python train.py --n_layer=9 --d_model=160 --n_head=4 --n_kv_head=1 --head_dim=64 --d_mlp=320 --vocab_size=16384 --activation="tanh_gelu" --norm="layernorm" --norm_place="pre" --norm_eps=1e-05 --positions="learned" --qk_norm=false --attn_scale=0.125 --bias="all" --tie_embeddings=true --parallel_block=false --init="normal" --init_std_qkv=0.0241 --init_std_o=0.0241 --init_std_up=0.0241 --init_std_down=0.0241 --optimizer="adam_variant" --lr=0.00228 --lr_mult_o=0.66 --beta1=0.9 --beta2=0.95 --lr_head=0.00912 --warmup_steps=414 --schedule="wsd" --decay_fraction=1.0 --decay_shape="linear" --final_lr_fraction=0.0 --batch_tokens=32768 --seq_len=512 --doc_mask=false --train_tokens=259000000 --steps=7905 --dataset="wikipedia_en"
MLP neurons of a small language model. Each row is named by its layer, matrix (down: output weights) and neuron, and shows model dimensions 32-159. Each number is 128 + 24 x the weight over its row's rms, rounded and kept within 0 to 255.
Before each neuron's rows, "raises" lists the tokens whose logits its output raises most directly, leaving later layers aside.

raises: "\")", ".)", ").", "”", ")\""
L3.down169 [163 177 110 126 139 115 132 112 189 143 154 161 144 104 133 117 148 161 118 152 141 143  84 118 157 150 118  96  92 155 148 160 121 127 133 130 113  86 130  88  73 115 117  95 146 148 120 139 118 130 127 127 116 137 134  90 152 128 152 111 152 132  88 114 141 115 160 133 117 119 135 146 118  86  74 123 126 101 120 113 129 110 111  86 129 106 113 116 174 150 127 192 134 174 111 103 156 124 110 105 152 113 151 138 120 101 140 148  98 154 109 140 154 129 108 157  76 179 124 141 126 163 125 152 114 148 122 105]

raises: " (", "\n", " -", " or", " and"
L3.down103 [159 103 128 128 118 101 148 129 173 172 126 132 128 156 167 135  83 130 102 102 111 130 136 139 105 129  92 117 126 130 127 117 144 163 151 172 198 135 160 154 115  98 138 103 127 135 137 106 129  78 135 126 127 107  87 147 138  97 102 146  99 148 148 116 111 130 127 114 113 167 115 132 104 130 149 141 145 158 139 118 123 119  96 108 111 139 147 180 106  90 130 120 103 128 153 114  77  72 146 167 141 162 141 130 141 138 127 151 165  94 119 112 135 127 158 143  72  93 177 151  66 116 129 108 150 128 144 109]

raises: "orial", "orship", "rial", "ouses", "our"
L2.down80 [118 117  91 160 112 136 176 128 101  95 104  97 132 112 126 134 131 136 152 104 139 104  87 119 143 145 130 141 130 139  98 131  96 150 112 174 101 140 108 129 130 126 132 105  86 138 134 153 141 131 176 149 130 132 127 138 163 105 134 138 109 170 121 100 127 128  76 109 172 127 119 180 161  95 126 122 109 141 117 192 109 112 168 121 158 102 147 128 103 122 151 164 112 108 116 123 152 106 140 107  86  71 153  98 145 109 122 127 156 149 147 127 132 141 126 164  89 104  82  95 113 112 151 164 127 138 150 163]

raises: ".", "\".", ".\"", "}.", ".”"
L3.down254 [113  77 129 123 140 110 197 186  63 127  88 111 118 146  94 116 152 141 143 119 158 129 126 101 143 138 144 143 132  79 117  88 111  99 128 116 136 150  84 112 138 143 147 146 109 140 108 107 142 147  95 183 117 138 143  87 132 105 148 101 144 132 113 137 127 125 142 139 102  99 112 137 116 116 140 133 151 127 153  99 114 116 122 160 128 118 129 131 160 143 119 120 120 130 143 155 147 156 174 156 169 140 152 145 111 127 119 151 132 165 151 143 180  81 124 139 135 111  87 121 142 142 109 148  82 138 121 141]

raises: "\n", "—", "|", ".;", "-"
L3.down307 [135  86  87  81 102 127 147 155 107 118  92 132 131 110 124 153  93 135 129  99  84 137  96 104 127 148  98 145 135 126 137 145 175 143 166 133 141 141 128 105 127 169 157 109 125 120 115 155 122 134 137 126  72 126 105 133 127  84 132 136 109 106 121  97 130 121 164 133 160 155 104 125 108 149 112 147 171 119 139 105 131 125 113 118 166 119 135 121 145  92 134 141 145 100 197 131 128 131 158 158 151  77 115 102 134 108 129 110  98 108  93 145 155 183 120 159 118  89 161 104  82 162 106 177 135 190  93 163]

raises: "ky", "hire", "hip", "uke", "cu"
L2.down245 [150 143 129 106 116 102  79 150 144 106 128 149 155 119 157 160 123 111 124  93 128 158 162 105 115  58 141 111 137 106 150 137 102 115  88 115 147 146 136 119 136  62 108 147 176 105 152  96 109 131 128 111 128 136 150 140 144 118 149 138 118  99 143 132 148 118 150 147  99 122 129 101  91 119 146  97 157 110 104 152 129 127 132  99 114 104 164 148 117 150 158 125  84 130 123 113 153 146 142 132 135 125 138 113 165 158 153 128 141 100 151 140 139 155 168 167 148 119 139 129  83 132 117 141 117 143 146 119]

raises: "\".", ").", ".\"", " respectively", ".)"
L3.down153 [132 113 107 103 132 156 188 135 107 100 135 154  97 143 105 123 120 203 137 128  99 170 143 123 138 145 117 131  98  78 168 128 107 154 169 107 123  98 129 132 131 135 172 140 135 151 118  71 110 129 130 129 140  66 119 119 110 116 152 150  90  98 116 138  95 129 109 163 124 100 106 120  91 124 141 151 158 132 141 144 107 110 137 107 126 156 186 117 104 112 117 128 168 150 182 127 110 166 130 131  99  93 131 131 144 163 104 139 104  97  96 109 150 105 158 162 121 133 130 106  48 115 123 130 108 151 158 146]

raises: "),", ".),", ").", "):", "==="
L3.down302 [125 132 122 163 127 123 124 150 113 141 135 146 134 133 113 149 150 145 119  54 125 171 169 128 117 146 109 135  84 123 105 162 131 136 113  77 180 170 169 149 131 139 125 126 111  84 134 163 139 116  84 116 111 143 130 103 112 146 171 125 123  97 119 130 103 111 136 146  93 131  96 136  93  88 116  96 143  99 130 100 127 140 134 131 115 137 138  93 146 121 126 137 116 151 104 125 139 109 158 156 147 148 100 142 111 158 145 128  77 160 127 122 102 117 107 110 140 132 170 118 116  94 102  68 106 120 103 139]